From a checkpoint of a small transformer trained on Wikipedia.
Size: 15 layers, 4 heads of 128, vocabulary 8192.
Architecture: LayerNorm before each block, learned positions, tied embeddings.
MLP neurons of a small language model. Each row is named by its layer, matrix (down: output weights) and neuron, and shows model dimensions 0-169. Each number is 500 + 25 x the weight over its row's rms, rounded and kept within 0 to 999. Numbers have three digits each.
A block is one neuron, or neurons of one layer that tend to fire together. After each block is what it responds to, as a language model described it from the Wikipedia text at the highest values.

L4.down1582:487488479504486494513486507528479543459458480501459482473508552524508488484530537538505474498526528474501514480508528496493542530516517518505529492511507526496496507510477522505524491481451467509464532519515484517475490433515506484515497488473459505500482475509502511509494508513498515490519482502472511502507533481509504482516548513530475493501480535478477491454513516511544463459428518503546500494489525528464477514553469508537509508478469525454469487471517502479525470517524471528509483484473506537504518500
Responds to: Past participles in passive constructions, mostly after was, be, is, were, or been, such as used, given, built, and suffixes like -ed and -ated.

L4.down1264:514495520510490530515446531525506502509494547498508547471513551501514522449515523434492526510490451496519519485509474476476487498548505488516508527518491524483510498494539467517506503458573502449451475493492507486500518515511484468458524452441483518543519550516510476489501502515530488484530471492501527519514478508534504491529452518484513510512526463503504495526490525522551481536450461525449477478460507499468530452504539490532472517496508469516517507492490553505472536487529498486487485507486468536483484471
Responds to: Numbers and pipe separators in later columns of Wikipedia stats tables (sports standings, election results), plus figures before "million".

L4.down1432:483508498492470487568471560485439507506514508505526509525498507500509533510505534512523478500517485474501515509495519494484525469515514482487477500504481532491523494490512479502487479490543489491456482499525494514453484518454475517469501490479503540502521521458531526549503486490469488534512504511494506508485513510488476481505524509501512529500475526511490491494533511511488494514503494460464502478522477507550542518497479513503490506504461477480513489489482526525493481471473538498492487538494499490497520500
Responds to: Predictable tokens in infobox, taxobox and table boilerplate, such as name in Binomial name, median age, °F, and decimal points in tables.

L11.down424:501521484509521492480506487497523474538490524506473487453447484506466480453521533547472522474552543515534499481478532496469531489494545538475466476517468525509477483494496505512495505482501490540508455531500463502537466479484522508497514525503479473522487526518458561554516512493530465507473463481523470527483501501522524523517495476494574498521526500504545478554524502491471495495513504522496488527532522510502504517462529520589456468503499477497507509486519475532503492485526534511511508538511506514462532507
L11.down659:459505476511467564500534468466476506514448533511468483499497517464448490494500490491495495489517495503553521479468424529457499493538472499514488497519469487523497512500497503477474485408527488518480504515502501497542505484508541516473551458469448521521532491518526536494466509522527498504508520516524536535548542525503495468490508497505507454489504548492488489464511514482473477507507462492465480518555503511505479517523465550509512519518466487478477499465510515479514489495486480479545519536486518472533483505
L11.down893:491505462477527518489492501479499481485485509472497521526520495517501493546564541477507461455480481482509521485500530476463498530471468524534471490530486488527451493531503484497517541475512519482505477496488522511529475491529517513498447520503505486471441488478484481504495525521469470556530517495465523476502523477523488457457533519501483487532525532514522558491475512497474520492498458441487535460492498519496499487516539518513461473485506491494481489507514473483473505492506466471535528521517524489501473497
L11.down1060:500508476509454484489493488484525488480508489510472512498527539460508522470483511497502538471479496507515480477490475456524463486523488523526451477498496522515516507526503567507531493543487514490562481510525486515494463513518516493538520430474542519491451499475500515502491521471449488534538529524525502510512492522489480537491461492501503464489501457535504524490497516493511517505553504511496486488528471504560465496516482499481492488510517488489509462547479497504537496445489530444505479492512511473486473499
L11.down1112:474470461539470488507491420494497516548508462533464547457498510529529520482493522487517516435468485501513504495515477509492472505514503510531485496538501514490509447486474501456470481532475533480500512486489453514479498480534487492516473509457490484475495505541469473503508488505503476477514505489518463494481519518537535461491525491509513520478509497529491502476481503530517521490481526505523482507557484557469495538508512502498499480488478490511476520516510552512529477492499526540483542468491512474454505530
L11.down1413:555554522465495501467519514523523475503537476499466508474477520525505525443534483537539504555509487481491521494489500507492528481548511493517518527477487490535470524532493493495489476504460536452541533526465514506500520495497489529492516521473486544497475487483515503481485514504480462510500503487468480542513492523470534529506486502459506474519540499530470517489489534479525501522492479531472487530490478477519489479499498503491496502506559529548509502477513542475474493484496536501524503505513471475511482503
L11.down1613:515472512486499483528537486470528476501479485527529488515495473540497529453454527471513551445525493494475478510445523464466504516495509535504510493454530463511517489519512508483546461507530525498490493502505464491524506467518498496494470498482490528491490509535504483488487502491535494497492481526484482505511505500495534542511499501488502517508502461498497499492492454504522471494516516518510507523505499466496518543451498511518469460461487478462540524503443529474500486508471559518495515497513448480485456506
L11.down1786:462497489505494526467503512460477484526498483516509491528485501498525526512509534571486479477459514510537530493533490529479518551495486544484515491522456533508477498531482518539501498444478454504457519483481499437486512487484457526476489506442498490511475462479472506540509488539536535468494508514515485502507455506516493537504541505490479469491489519530526477473528483531536454518472502504505450505484484489495535514468543462501499543530506501496469479506504499550491500507546530498522523494531486556487518512
Responds to: Pipe separators in wiki tables that follow a numeric cell and precede another number, e.g. vote counts, climate data, sports statistics; weak scattered word pieces otherwise.

L3.down286:561513473474513548476480534466480486507477497550474501508517533470523533528517473502501467500469509509486566493433476512546493516477506502529509500482492515492483507478503559522516489495494493493482498470499493531493497469484503495503495512479476476503537527518486498506468490503484472509507519514530503523405461494432461521515494493528483512485494475497459534510492495508490542504472492473472472499485467461471495482493507472492531522512499511492497500504505549530541474500510464552499503463535491555511501498
L3.down581:460487489520490505503502471544545474515469492530548509491494523501490515482548502458510489487513471556465537506492462490478509485481550509532503479588550511528486444500493514518498531509507493458477511495481514497501514465485472516473500488493479499520545529508512488412476518489475519521566527538493533520484481494438526496485490501469521536452521520461444494483494532519521496460464469503466507497481555534506507500498536514517529529510476521532477478526481464496494494454475482537530496465498509499479547495
L3.down803:507513483473452459467478546535472489493559554525502519511488490480508496497493485548487473525517516508506506471492533505520479513509495507496545504501500520512521496493449484500501554507544470459517469500503463471500491493478487474517528507511558512470461483524503544508500467491525494494491499512522515506521479476498469505470528493473495471498516499524518501470507501513491498531539447494505545523479504472535531496506521486519493490494494474486565476482470488502489500499492507503493497464510481484459495435
L3.down817:491464516457520486483483539525478528564526509503471527446503547495487510534513516495500462447470458526525532514554508497497471492519529476557501509477481496511493499533506485511484513511509508484479454547509504513530478492493508533526509533450494515542473486535529460510500494504513496487509513494499482488517444480537493530526492528504505490508493524476512501538489512447525488523464595501455490523489466507469495480526448507511512511542489462486518506493462519544525469501560508519466490522498501547465533472
L3.down824:479547503496489530505483509515513544560514511507459536507517502472503503488493487558501507510509486524463493496498485516506523470475469468517510454525518523516527502466508543510485524492503517527506471496478521484498496509482512491537498558568488523505506537482492478498457516513459484488464509392499482501511515498516525426514531532534495456555495475472468523501513497478463506494509505484508513501486450533469466506511494489530457471554510482506509486524483497503452539493539481512520495495488509507498488471
L3.down1178:518503520532476502544499487537482570512527499509481497511532515508502514524522524425501486504523514470482526491510475535518512504506491468506495516465504552521514510507503476507505453477493498481512498496496472521503498479470521453520535521507531503479468537448504485488530519508486479499492503518504488496502515488497520511557481492509464474520508512492481519475508474499506499515480518508534484534488507491479500505495488477500534524469509451482512472455520515509539464499500494532442572470530504512546507468
L3.down1194:509501483537480469494488499493499491527501480510529506505512506511462514493514483546467540497506512454528507533531467495469506483505521511461513513488525513461486514509537527530546465493489475477519501484516515531505529513498491478482513496508528487511526504518493530478524470487458537467493555533488539514514527507531454498495542477499501500540465472473480513596495482488502529520500469516484519493461503497495526526504481494563494492486511495501515507508487512459522521480514492478463527527468477486473482521
L3.down1406:515473428495509529456507506539521485511491486534458507481484526437485519493488512481517507489511476504513539510515524485474489439431474472506490572525493473530500459468474475499457496522503486501477524505504539489509454473516499506494485518522489531493494530506493519524462529503511501472519499496485519486496472481497464520476534517510538515461504453487491496527494502516513508502465498523472487566523456506532512513534465530507456497507459469507515537506547498509490483513494482523492531465493475495521537522
Responds to: Tokens inside formulaic Wikipedia phrasing: "born" in biography openings, "town" in census text, "Climate data for", table headers like Award, Label.

L3.down22:522506535531526500542510499494486532486469497494503482508497516481468521429510532519469502469483520499464529497452504471488562489514509474506489495479529489543482462558468467498511442489498516499534477518512522542540513493548532484486461505502507503528478476515507490509511456529460490511486482470497461525512417490480535505460526436471542479480465503440508501530505465512536532485466501511502573515502510508513492509496489482538502470504518488525488488538499498501503525497469462519525491460478463484496512502
L3.down81:530519469515529510484488503546552527512465515498497500525528527498479499535488478506491524511493503491509474477500464485471520499515512529479505484522517493523506507507428519496517474467482470499510520474491480470458507509514499486570522490526498530537520495459527474537462496496486499524479483506495490536542518457485518492482487516494531495499528503509505464557453486461498505483492502507533510526465493495463511475508517496501489490458494472456486484475504559467484504512459498518461422549471511469543548494
L3.down380:536491498545520474495513527528484515491492481517517513503488524473473516531542511467435472492496503521514486490503512512514514535534458507464500473475532484509512500490513474515500470505456523518486480542477482526454479491475520473474520526534506504462504519486484500527521491526481469515510489511488479487503475503475401501516541456543496510537485493486480471530462530502486473480480544477461505492486492544461520463526540517529479443532528481511476492492461449514469506504529578507476516481490476557479489493
L3.down693:457507488528463527495520493479466536520511437530537480508550499465507503452481508498485495473546546515513507512493456507512487464488523552500487523441562470506500531500477564533526495448529455496531483474473470465430517478531532500506511475474451493509520549516513479501482498522486480500520483527485538507511499488487480513492514494480490458512491518516526508512475484498482476459473509513528479440488523505496515457510426526535490517527533523462506485454491516545503507473489493471459503471522487503479517468
L3.down896:497477490516500520500536533508518522552522494471456495479512497486505576462553521517517525488504581488504521489529485526511475501516540498531488466492525484499528472447476464527489458507488487497511511482492477499528514544567479477516535457483444456550497495515504483503446531448472502499473501461457458511542501503502469476498517506529501477465480516483499532525517510484531507499467521483537511474505530486461478486512490469506461506494572458485513476528541500501500500499493544511489493460533557507452517509
L3.down1121:484519519532494525552509518517505514478519488510481484480519513512453509467509479462461530465495504501490472514534480503485481535483532491522514517509500444459481495513538480514477523491469512533481449527488474527526541445488483498503500480498542509499504531528484445498550462502501494485496488449524524449543501537490533511535464484445533494505485483530530454489468484535548487519469508503453480505509531533520491521510515501464473474504522507499505521504503502494472516502489446534522466467508509478472497492
L3.down1528:483491517460466544524503467467532489489477510491533499505453482457559545462529497470479503505512506499521496513497498470522508479479465484523488528495484492476496544488484528520477515478478488480504521514507485513460484512459475489466515472466523487473464480476517503475493499469486489555496477495470488573501508519496520522509553464465534494538465483510516476563491439491504522481506496475515493538504526519462546488464466504484515495459535549464551481520498452484497499505533476491507530482521505478549471530
L3.down1533:475515536470568494512544501561491499494478503509489501450473472528493547522464495538481471467490492494465492490484503523491510497504525489484491528520508533541474457484521476557548531554529493505508485525451488519503504484538486486499441499489499489479506466494493510507515503529470534478516537485508493483528530518499494559504466505474548512455505502518439488525525500440531535480523482528536514493543482489467479468477491493471522517485515502506496520471490506500483526520500548509507463496562483507520548481
Responds to: Past-tense and passive verbs right after a subject or "was", in encyclopedic facts, such as released, described, named, born, announced; also the "Genus" label in taxonomy lists.

L11.down276:452516498502495499522477488496524481433501509496484532530503512508507536508447459530536527504540483502465455493485517488489474460506467515505534526529483477460496470493511486508490466489513552513524484482510507488512479487459494568489493487497529479506494513517506496516477490527487462490510492517487563494483502500518521443553492516517479515546482496522523517466496474501440515454484490536497484534512493516478510470507509457484510491524498488520470531511521552521507510494518483491501481471452505482473496536
L11.down369:542495529516505495447480515488558479495461471502488497492526491567515487516492489518506568473450540555455493532410557502477502524523505486512483481514458498492482523513492514521529520489539518461510498475490518485487478535494448448472507529507460512511529553482488486481484520535531516515503456509485546473510492500506504495489509485502500458438477499467525557499514470508491530513477524474535480499506483536572530505507506469523501517479454470507502481507474523483475495503476524480489493507488465510515490529
L11.down884:508547483495482507479493474491498490476491476544538470463504469526474502525433512495484518450553466521456502519442478512477486500491501461537520479520509510517515520538506455528494497483516492537505505473519516480497482537446489501476516530497523476512480520501543492509479495479496509487466534540504508514482505464507515473519554512543551471505479505513559534499503492436486500490486533489493542559492501480458458491504495501486488518515480518508467461478488496460518504523511508520512462502500495517496496488
L11.down1056:485502453517525481531512450447501482528490549475493489499478488509499546441479505511508501577496538526522542481518488539522514508448469508479430516524500469545502522535521511494522500517504496510480462504488540494480490494487487498540520462519522496535491481485503451507486490490476514516531481508513528506473488485510506523541517515531520470479476493484515489497518477503416538484521511522483517568494503534489491513515505548462494521497460489486541484465457509514488529495459513519498521541533506520466451494
L11.down1171:461494498498503524480483489487456544476468497510462479510509509504492518510470518486464470455514521450477479503628517527505527497520504519478491505497478509557487519486527531509444497522508492518521467479491503521486485491481493541513487497504499509501513528458479502520472488485502501506545478516479497497502466455508531486505532511498485473445512494458530502451485540515531485568446473507490428472494522538477486483511497487533512504490452472491475489495537522452485529511529488479529493528506405524462477454
L11.down1182:465492460505514516494490513505500499496471555454475504511514482540487437550500555518476526484479493527478499443521490524515532414491509538495498502469545497526511489475493534478493499509496484483497481507474503520524482499495508513505537501479507500505479548506482487488490516511489507499499427523505492513497490506502507425524502504520539510502525531534519531484470510457551525501521489456500473528523480493528461474472500507464513490541503514488516523502539519491522472496457496527511511501512454529522488495
L11.down1438:478516526495482508512519479501510471493511508515489497485497502487477533481523473507517510534503463519481518519521500519512490505492502491495473501515522474536472532510490574511454465529504501457488499470554493509514473522495514527466530521459507524508483488497481535532463496434507483486494521529507493481516505526488519467500507543514504489561537496487487493498509510450454508517498479474468466488505459494519413497511517557494546491491467524522513480504471488492499482508513503467517506517511462494491521518
L11.down1755:487483533539505498509539504477502462520446475497522512500532480505472510541512543520492509453496519506486525494486483477497513461465473527487492512467487495534473530529486496489499490523482525467505524510485522464531484481484464519502460518457504499496530495491471527530536540474513499457508462556491518507541484502499501485528477497506477494511480496459515505514529502520486484501485471450475510509544485517496518509478505482483485488496493466534512484493508546479508520492557531487521517489458486508499513483
Responds to: The closing pipe at the end of a markdown table row, before a line break, after the last cell's value in sports standings, election results and statistics tables.

L11.down85:508477502485514492464487498506469472511487509475567518475477539480495487478515516512503507501512477501504496501468503561561465453515560513495536507506516455498516525532532533504478475490471549451524479483508532513472507472515468470494512540505490504461447447519484523468514509482464504498464528506536499486526509537536497497514450486554463499516459490468459533485481495513513495479488500488502510484527508511510528511541503538514489510489479498510529443500505458523527495490496508519555502540504469531520514501
L11.down218:508552501490518483479444490494548510504541453521506477471496515490535467509506514519462477486512461493492474499546521515504523530516526494496520495486550482524523489458497515454518483536523475505513447479485503493488447471468520496507480469490470519476540509495452490508522519514498475498498501516485545449519505505511502547519531530498543463487452472490529436543557485487510513475475518521483484493509484504498502539535495533507467492522521499525518517521460522510500477529453520474496518531515521502550487493
L11.down1052:511487503475551502515501488494525448493490540481482490491545521478493492480491463549549458499472470497509486465528488528509492503513465542481504497504482558496518478447519514482487491533476473489496493493515463506477567491473475453493519494509531477538495481493452490493485484506479492501543450505474546478549492574504482459503515486518498525468518507508485507473493518431487499509477520487531484486534526508508479463494484527543504522492488494488524458532564509473473474496476555481510486506512533500464512491
L11.down1083:518498466475541528508490491530476473487525535495550497475536528527526481503567541486473507458494466475490490523465479479499510512552539517517517517497533495490500504498501536534515477470521521490522506436511460461517519506513513472506482485521483441477505511501496513515465521536477483478470492464492473523526513443500531545521483508469506485507492497484500443489525496521462477533527506498531531536556470487469494481508516490477522497478515515475491505524525499495476474498466548505521506538488493506540508491
L11.down1336:490495518483527508504478471535475519496459452476526462547529500512508484552429517495500463548503502484485442514514536533511440451487483538503526515506466494505487521521558506515489483486474497497491502481474517550517503473475444504470534468483515447525544493520475492534499518469463489516484498465524519519523504547448499478537508516479508450540464481483489495484454519503505513475511524501469476491510493475551477497510503521480509497513523515493489552498494528494507540522511500519473505509498557495485531478
L11.down1519:513457483499525542521512505485480537526455507520489501499468508480505451535503495525520508526515516529531499503482482475479459501462485563489520472526501517500487533496510508542497510470477480479465498501500487564494490514488492495496515504508526514512509452515506571471504496526541469478460512519497481513502474476502530495521519507509459491513518496464500506526519536527465566501460504470521490489497512465528515496500500450536472485491484482532550492491488488499437524519502527516500490467473507477503482521
L11.down1642:498475510435504565477544506510489491479494508468508479507514497472490529461497481509513470503465493510507506505499476520505550519482488510502510481500527506551508522499519496488501524499479534550514484481519452484492503539533459462531474473488502497531468455461502477532442512543468497516487474505501507509498517521505522458502458497475522501501476514523478518499544516462517501473499447497499496495514520500493462489534483497548496464459506508523495509511513520496527479527548520542524510497527457536487488540
L11.down1795:513516462503472446466482476501523512514481495481519495505547565461515497525519518520488464503484483495492461520557485512496525486484504502521526495502491508495481466467488505526528495470511470528501530491507504511497518509518539444490481530485502483472507484495481477509462536487515488509506542455504482499539548479491526499517521467531513506492499466508491484503514487495482529464470462502530499524521490475504496512511503509450500533537528486526460509509497503509495496540513502508485490472521526532510468472
Responds to: Past participles and past-tense main verbs, often passive after was/is/been and before by, in or to, such as released, established, identified.

L4.down1803:471483540543472527505492545483492511529497529516499514533504524485511488462508555426496530507525488536491481491479492462464480526499489437530492520517512526487497515468483436474454472518518505480504478472558495535494505497468510514507520470519543475492489499486532497544504502500512521515485504470474521492464438509535522488481497525497527492493511474512493453498534461508509508532511454466493534473527483523443502507512497465503438498467464528476498504534552495466450500498533477484478522508498522515498513499
Responds to: Cells and pipes in data tables (climate, sports stats, charts), plus count/measure nouns like years, number, record, age.

L3.down317:479484528540494501516527525494486479501500474493460505562455477476485484507495435547513497492502470483517518525492512514508537517482475506476490490525526480478496553462511533512488513542497539486459533497505514515475484506523532505513512494458495478496488468488509517519497506490495517522519479536540475520461459506532524464481482497471533448528476475456532439513491495498499526504512446474480519543479515554467515508527481460509453510473461535474491505523526456477507534454496482482500447519497491510510496495
L3.down775:513463525463509538528515451458493452470553470481487535504497438496486520499506475474538493515516499501501546554519481483533546475524499517530537460500486493488506464495534458495492539488478516464509522522511478516507503481473507495515500501473516506494473487525514547516477479499495497495507465526486483471515460564526548525483506527516465488476540494514472456496523495518517532510497514490548466500515510532530465491503494533460473519537490514507486540468520508512480540493511463496497497510497514507454492468
L3.down860:527489506533513479485504535499521525514496504499464513528459486490490503422501481525467477530494561478481502477483482510494439471480501425492483511517518497543522476490508482499522493508522482465513534472505517510499484492452519513499487462496500492495501505497536519513517485506500553517500546518510504435462487548517537489505490525480505560525501466475478451467495505539478487493492533500516512492526529509570481486482520474522494509494523469475463498487492449525539523494480502486506484472463552486493498511
L3.down1147:502489496488510479514508490498472472480463493511502498526549472529506529492528508513540491535495475458484502548503498503529504492508474500490497521471472505523519496505450482523532502508489508504505486528500497486481487489461534499482519491491536489516520530517553509458514502478520503527483514538503529533505494518484517486483504469511459505477490486491498488454501491497430464488537531513490511543467470450493517497483503500523505496506495556463479498494553505515499530508462513488496478461515546524490501483
L3.down1399:492473508477474459489459543526529483465500534512492503506503524436531483520474481476476479495527476545498485505499513464520487458537522484523519524494483467495475506471520471486487472456494469489527494539553489527554443487476550484482519499484469520485489495498508505494522514503500497539512450491532531506485471478496501498513456482542505471463512523488481525521490496548452527450508526462526537470516524505523509417477522486501494525481486494476501486515496507530463518470456445499496487504545495498546518529
L3.down1470:522507440477443491489507516504524552536468503451473499468538517453463497524556491527480482515474499510500497476493539526528493484534502479499494479530479510486498529492519489470473485508518521516525510454533504487501485513492482504512479500581501522465469504519532488531508524511524494488503500501557495509514504509484522490526453427526496475504499475504520559480504550466464523509473490491461540478551492506476494487484518517491524474525509486508517476506516489516543487452500496463513492498499530501471526536
L3.down1720:476477524433496481518516491462539485485566506516497525478481507484499455544490496477467526479516517466463512483500514528499546476472510526499516498505488485485473520480527510467498480508501494494502509522471551477514489525547524520508501458492497503482465528507454499481522520557478554500472496462527463521497499500505549489505443491494531470486504479524542529485469494460520496485551492468456513446526478463515508504449511522477472494422489503539515495514501439481475489500517461479470499476499522516508527466
L3.down1733:486471545497473505530500491511530535528525458524491504570523511479491501535507508476511522454489511526501468477487516449481482472520517510487527474507485508507521467518499538516477479519511501507502551483491491552460502490463498498515510503502452555466526545460485466452468546457489538486499456487452496495494522501565512489482482530520495493445490525489477498472507462525508504506471513511497456532505505549555513502511474524500512461509538541488498541478488491522530537521496479526537501457478494513531477493
Responds to: First token after a period, pipe, newline or bullet, such as decimal digits in climate tables (33.8) and sentence-opening words (The, When, According).